From a checkpoint of a small transformer trained on Wikipedia: 21 layers, vocabulary 4157.
MLP neurons of a small language model. Each row is named by its layer, matrix (up: input weights) and neuron, and shows model dimensions 80-271. Each number is 500 + 40 x the weight over its row's rms, rounded and kept within 0 to 999. Numbers have three digits each.
Before each neuron's rows, "fires on" lists the tokens most often at its 100 highest values on Wikipedia text that the model never trained on.

fires on: " of", " time", " who", " when", " year"
L4.up990:533537507576477541461483472508550449523429497501510491551501508470474510588512415539486484475533490515540477462550504435571507470461471533541524521527560529548427452530506470560503492505524558516477565480485470574508522506485429571485516494499526486519557447584462500456551466484546494477502457589544522479552546500491510468466501504534556485484504467545515501495454490573495491497479430436430504460519503478586498488441494533482531491536452434495472471492509458618537513466499492514524495493525443562464483473442482455501506499536456421460496490424438423502538513525518558469

fires on: " a", ".", " one", " the", "1", "inn"
L13.up855:553522520507526514481444446538543486579599571549552487447500548463506500438437576492364422486544480502442493537524477568507467523521426552501497450502554447528467461513537510529565539484430462556474536482516497496444473546532500499469460544494519469545468476559539516492560531440494544525562504588503496477565535505504446558478407434551471546559478453432473513528425521494498476472494518552521451503548539505526463547548476542517555532483571582533469463510504504486526498523554504486533450462469495485512479473475480525544530520542486557548466549595440463474523507428494557482

fires on: " ", "2", "1", "4", "6"
L4.up582:512518494498502575471471463480595437534499460499498547476364512558505529578526428540489466464548521474489474540501552648571491514457495447477489532503471522490511430524482522495498526540500499518524500587535487495505522479528516484442497515527469478572454493498450495432465457521582489462499526533486488532531524474503520479472565467513481498520508526515476536508468456473542521540464485530538494473459569523479456513516501468539563449531495456503500477523437456497451502467434504555516564443485511568446494536541569475476444542511442487582444497450508513540463585377571478563

fires on: ".", "s", " an", " |", "-", " the"
L15.up473:548537582491474514522527461454532422506490488502438466525485465496429541459480439463517465481480468476458453553427554458520492444512467448444473473455470526493535459545468463390471484475486457463479517447514482533517505438421550529471528527485507552518393496497509456466507561472446506525477439436457457495529472526536465477434468499524465497490538461554498518467382508464451496428471482470411542462494456446432548468503537463541503542558555488505488489586515512422528491455443537497456450507454486444466547452479518427469462488533473562483432542468526412425451520493475516478

fires on: " h", " r", " ch", " Ch", " W"
L18.up596:540526515457497583462526492582488484531442496544411558538400535466561494500485444530516550497461408446418443503438602500526477483557443559512527520487457492485516553513517506551497483453479470414496542493571431563499516450555486562560505569522473487485467514561533519520431506485500521529505433478484465558527505498548537509532499540522477540561454497509467495465487475523526532571475478534436548536463559521469425463528517498458530506444520474483516559522556501518517516459473575491384490476624493609437451469438540465401485458490556463528478506550556495548433513518467508537

fires on: " F", " Pro", "y"
L13.up826:538418479523463526467524560484384523502509479505513508479563522522445493494546463481524553496517507508492563468530507575500562505478514547534525441516498477455517524460440459484518482524433392431564539480512469439524490531448495427499513507465543432529520451500477411514472470539490484532488562549448524486522529491578471574501435455475491442564515485496506476511520502499535491437547516555463484494504477498508522476506538487524502474448526525488479455584484476563434455420403436484456503483453511488563483507432462456459470469462480437524448507456541487459568468548596508476

fires on: "0", "3", "2", "l", "f", "5"
L15.up1365:499402438482442541506496542385510491476509432494585542467498564527512528435483492486467481443438513502526469556489527508518480478481494502405513433473477531512470538524472422503502478463448462509489514536496473476538453454469482503497500442512566425556490533513448450537433410462410350452363504508455484540477487472422583470466475467472539540488558465548496487505522482517440456450460447458511511530477473509537516512484512552544439472554528549577560498519516484574504514488474432486513519525435545485555426512472503539491487488484503543509575449506531491508527515497580523543

fires on: ",", " of", " the"
L15.up581:540499574476488576454448475483485463496545499512485503481502513417504507514525515488523548480351478525454553514456498523472490503453469526508463464468491472509430555459469471493469517473640498534506469560494510536469500472470497417470495469458505435445520483464556454432477507488464518517474490467485484580446459486571487518441532466587436501477549488580431481464453495540530474424439533457450549499495501487476499561550488475435480444469558457503481554522451439457499557557510501509463500500513463474534472494506544494510510480493515478461468514521476468510470526492427491490

fires on: " R", " w", "w", " r", " W"
L15.up298:567424530490477493531460524504553483508513477544528560533481474438518455500543507466461479475566497465439512533477606570538444521468460503482486491513531532451495521530440458551495485526434530513501496493568539587543524469483513512514387468495561544485522487530541539472508524602501452528506461480474550525434563446516484476490517463492504496495506521500420509461493473480532492504524439506451461577528500535522513527468474480541619480500549538461476542506471474565507510418524501513455467480507442534454492494439489464503496524416502484541529557502473508522541536502380491455

fires on: " c", " Old"
L15.up12:522487537477525586457559488535459502460531496431517497534464477539472461519537587504498495515502454569426432528516548457527440533489464476529523574531539472578552515473529525455512542445523493391485550425507557464474476559567458592487527454528496487493471527452485501465512536454493556520512576512513506467483489431505487416530507475467498513415492524487483486422512492477496569542586555520465518469474520457501535517502544571482517470464466532539518538483529442464525509474471475539529481508459454580502454474556517471492499518519504486547453478412454476500513508527493514521

fires on: "i", " H", " h", " Con", " Pr", " Per"
L18.up1052:489510468525441546491487501502507496500406454484487526484450535553474489458486543505475483508433489534423496540624460537511512514425515555529468496530512540540537549384498481508501487470439537537506532476520524475470440514480458492427591492489453441501483482489476442488502465493526436530482467530473518464470581446501500571462463414486480473500437472475551501542554546426531520535515507471421492501477511508488518494476515448451491591513535548532466598543480487482496467515438473548453447437439443493459503481537419503505446492501537522544499492482481533492502550391512483542

fires on: ",", " |"
L18.up1345:569496556498481506510536596469506502521523524461442481455492480524473475507518511479553532451446470483414500537490540566554480471497425515473460511498468526434389543463474455499442484443563532520484553503532509469539493468528490459483481461443574532532503514461551487463413565421472549528494472514482488530509456555536458481515496401565470527507536510574528430517463493473473474449418527478489448452522544521507524533506515423442467458554547502551508473574530492437484605492518496505433483491431456579553522542489430482475559532533539508447459508499497454493489553521458546490

fires on: ".", " |", "-", "|", "=="
L15.up328:518496515485419579468512485477513518525499490424359449505498538494553587509538524509480510488464568573464549500506599445477486488460513539498450474544539478453504540527499481502471482451401482464484551508436514528454482475468569437495539466456458492491464550510459459499491444488492530448516435479483493544462457501530499501518508454500517503529536498471552500535404513514458487406493538497452478542503528527457472484525480419489546506530497474494455533519477467479464569433525514438383418476467541490488485503552500407408529446585501502475528499514483466492462465403456470424

fires on: " (", "1", "+", " ", "9"
L13.up381:537483555502471529406464543480479486518482540462501467499524450473464464463445457535485480567520500430521514520477460497522477502546502544429504483483506498493462522446523532542428458512553481471490474522466475477509512511474516556463460500553471503458479479559528511513511505530477450502500439513428519533455349480537492530490424459508475542455443514464564487454552551545539462530542443548495512531552573536482497502506492480493535463499524521470528514511477522469596536482522458494580505491445511489552487549543512521499568501541516563564498525481528517492454459447466530498

fires on: " (", "1", "red", " a", "ard", "-"
L13.up1322:491511525495490542497486443415449557545473583546517501430606511533549455551495509600481455446534495492462491508534498470488495487450525503514517525452462503524474483499441545442525549446533454569465423445467528544534484509490561543478567497541606482466548489531487571520486520529491521533553396513543511504547465482429534569434498466516520494558533443466566505475475511541469488474536517498539488546457537481543472499516504471480460496497546509531513603523440475470541507502535473504567514536459557498525473510535570506480551469516559480542414526506504456454543482445439548521

fires on: " w", "r", "w", "n", "l", "le"
L13.up787:524473556477525421548540521452473547502491496540475572513460535460570536453539546484538423487573545487459549459491528448547483410477504559597501522450457524500532557495472513611511506621512479495523512551548508511468475503529490455489482449524522500487476491539509468517499491466457426544520484518431524540528539465532487484429481514476523495476499424504485498455448505483485472476550430451454454487438515441521449481502545509478493460435518493519582512501462471497503525472454563490503525516506469537500414498403581525589521469474516448484481548482549527613446534449443553532

fires on: " |", "ather", "ord"
L4.up1229:407538563469518510483452534483516515426511494516525495503402468523432504479550465456475486490515508503510491480512554518498494485500516497471463524527542499508424511552476497508546498462576515559461500476429545433480493504425596555511541574462444506542499427471461495414548510475446455502445429466483457558505509533503536490492541508507586536533470518487484523404492560464501478458556490500506566458500512413506512499515504544515438480479521562521546514556484515513499507516449463565521538520437421529503427455546524525479463495470548473428502435399479533464506515548524545507

fires on: " ", "6", ".", "8", "7", "3"
L18.up610:535528508477482624486538481513514502520462456448469475495486493467492503523448510497572577475480445395567518517552517506560427547521510513509487495504473526505485491493518541454472543565451545549502490510458503545592578467503529509431428553500499444551473438521452483490495470522517501610487558519514495536467433559456593419484468451464523469558504548503525567582467446447539432493475486498477445530498519495484552527437493471521474520513480470470535522532485485521529519458497554512515593518509440523536514428486517563482494471487500484520466496468528526523489527444516435511

fires on: "s", "ad", "on", "ed", "ally", "r"
L4.up1080:473467483503456499623494450543524523412405492549539489478543494505516497552559515525494531478511506595455506523482494502508544458551449484526476483347557454594474587531522536504504431487491489504449508493462527516525552488479444501395475490489487490534573554436501444447524536528486477538394492440529512537533451456484529541527469558491453500549516528467482449500497457404512529462559496458497454447536470530506550472488533475624538475493499515515566563446539528486579517468491536478481456508473591495444535492492496398442526508500516500522558417515379526483505418480487519445

fires on: " C", " c", "reen"
L4.up327:470510436571565557524545483546489577504451503569554506539447486519494456507543526494527487493582499492544486467478554509530505482565556437493583576525539508517506406519502491506445513481503507409550489539511511438480480513487520529510558488563509512463489445506532520496456485526481538539469499478532519489552504434546510516456465502425448476417471604510521567495446504495469544557494477519587541478502500476541522473546512527494468431490417448536590469514468508490513474496481420560479477514447545470551509463582513514447501523507519508505531482514520506431547521487445501589

fires on: " and", " to", ",", "),"
L15.up387:493534513457489487484532487474535543520529527477498475483523467478498411479483527512471538449432481442500520542424533454485476477466467502499454478504508498476422520516502436485453458463571480468435507499481496534556448447512485491501495521410465481452453461416530409464447509475455534485402466496483540507488461532491488532460457488607348510523499510594468489490419533486514419475428502469453504492481505470518505469536430432479464493508500485486508496540526475447525596492478511501430477491462449552497544522485486490513502522449494518440458508467479427441494453455442484546

fires on: " r", " R", "iver"
L13.up216:524470473488488449571533567398488525534533509481507439463511563470530428487565440513519450484447491508550468497473525548546548471457529457465477596583527510430494477452531496557489563491421552551511518490557436504532529467520513446530462457510546507542524511457529589498522479548509488602507520487528479507560537476455520477502490486518493507452480543496446504444440533469552420489464479481486542550514495514548523498513491469490543453491493461462453540546462516547522513467439509464550479530568466490517457431551469503577509536450420455504456523487449529458449459537536487473

fires on: " F", "f", " Th", " f", "F", " |"
L15.up253:413505582513502492473450470450490428418535552492504572500529530528518558544511571479512524506580504514506465469544474489467476483476507545514527498461423550548479511499469539477456476568525511497502456505562568481466486493498480361467485505503522481515488552527450519556492572539544527512448501465499593499473508480515501448494428473518545477581515553496502474478501521510542486442570539527506518418480495475555515504494482520560499484503464534492535532533537578495476402496510470541511500453487519476581482513540465379501475487433478394450494512475493420564539521472466502519

fires on: " (", ",", "—", " where", " \""
L15.up717:470500490482425507494485525452557464494428559435502537438468511557521519453496545452516480510529550432529458466493435502501534474474462501523448437561470518514481545537481489525467490493493517480444535466444501495474473504608468503546460477459493480488516450531413407472544561468513508510481471499463487583467476427480514570492445508526550425563465535418479578458519433497513470491498513449416424448459582473500512516562535512415510484542492468511441439450446514502491463470447436463491587493532472474395492460513509477481494480437464576486489538440430495466533482464567498483

fires on: ".", " |", ";", " "
L4.up135:530531516554516443539491506465452500455449463530456553486482475529515475452509515455407506456464540475474518500519531526519447460521488467496518461528544559500521535528498588506535498484530488531533453485500527509473516453448495534505559496530421468475553482502515586500567433473463499524449419483522516559539530608549481420468581426519535515490445560503480482543531549512557502460536504525467493531550479527520493601544502578573515434502505449529505569489553490450472473418554505480470570508516422479487477480468448452443531488554498472412502485518502482489516542531542487549

fires on: " F", " f", "f"
L13.up140:476440535484485516512491526412479520485495523474559457519430479470517521494433468510562530508503478517522554505486512540548509455494522500478501518516449453515521489495472456474527469493446465501522551509498528484492529572427450482509430511463477511581516524519424482510519556512496477477456512530433531494500473498445494520501497468455501448543521456495519515525529459507556516471459498504537478514490474543515551525523487489513460486542535504564514433515509504420426465556520507576451529488431514487556465544471514408448514509534499398521465501552544465582548500540536482444

fires on: "ed", " Total", " Year", "own", "une", " sq"
L4.up998:464432519482497486516509511512470515420461512452507556565519512508490546466482524463471496499490522514477512518512563499468484375421479534506557442471533526517511478495467487483449480440543507433535501460495508588516528497501514568467484560469544474447478536485447491438525510518521465596533487476539461499483516450534515519479495462566486526502496462555479512562568509495570535508496530525455532484513510451489515520485505589495543469487463548520476469458485488500573513525476562512444468521482534531507453514574492445479475466412467403600538547444549451494476513513476421503

fires on: " h", " cl", "h", " Cl", "cl", " H"
L15.up225:489534534539488568499576548458493511539481507533467514483416499565501426500490534466538459465503521526456583485570572449509520512507524583467543460553487558436551528475450403566530489523433488530441499555484491511519455517466505498494527489486464481491523589517538502465509605557544427506513526473515446517553637487469483435527467441463512497450404517466479611520521495461541572445502473516473525475457534446537578464524478479538514480497531477502427463525534511485477425495516439544484523507462492566474484493508610492484591463466463499541437447493532445489523524479433478572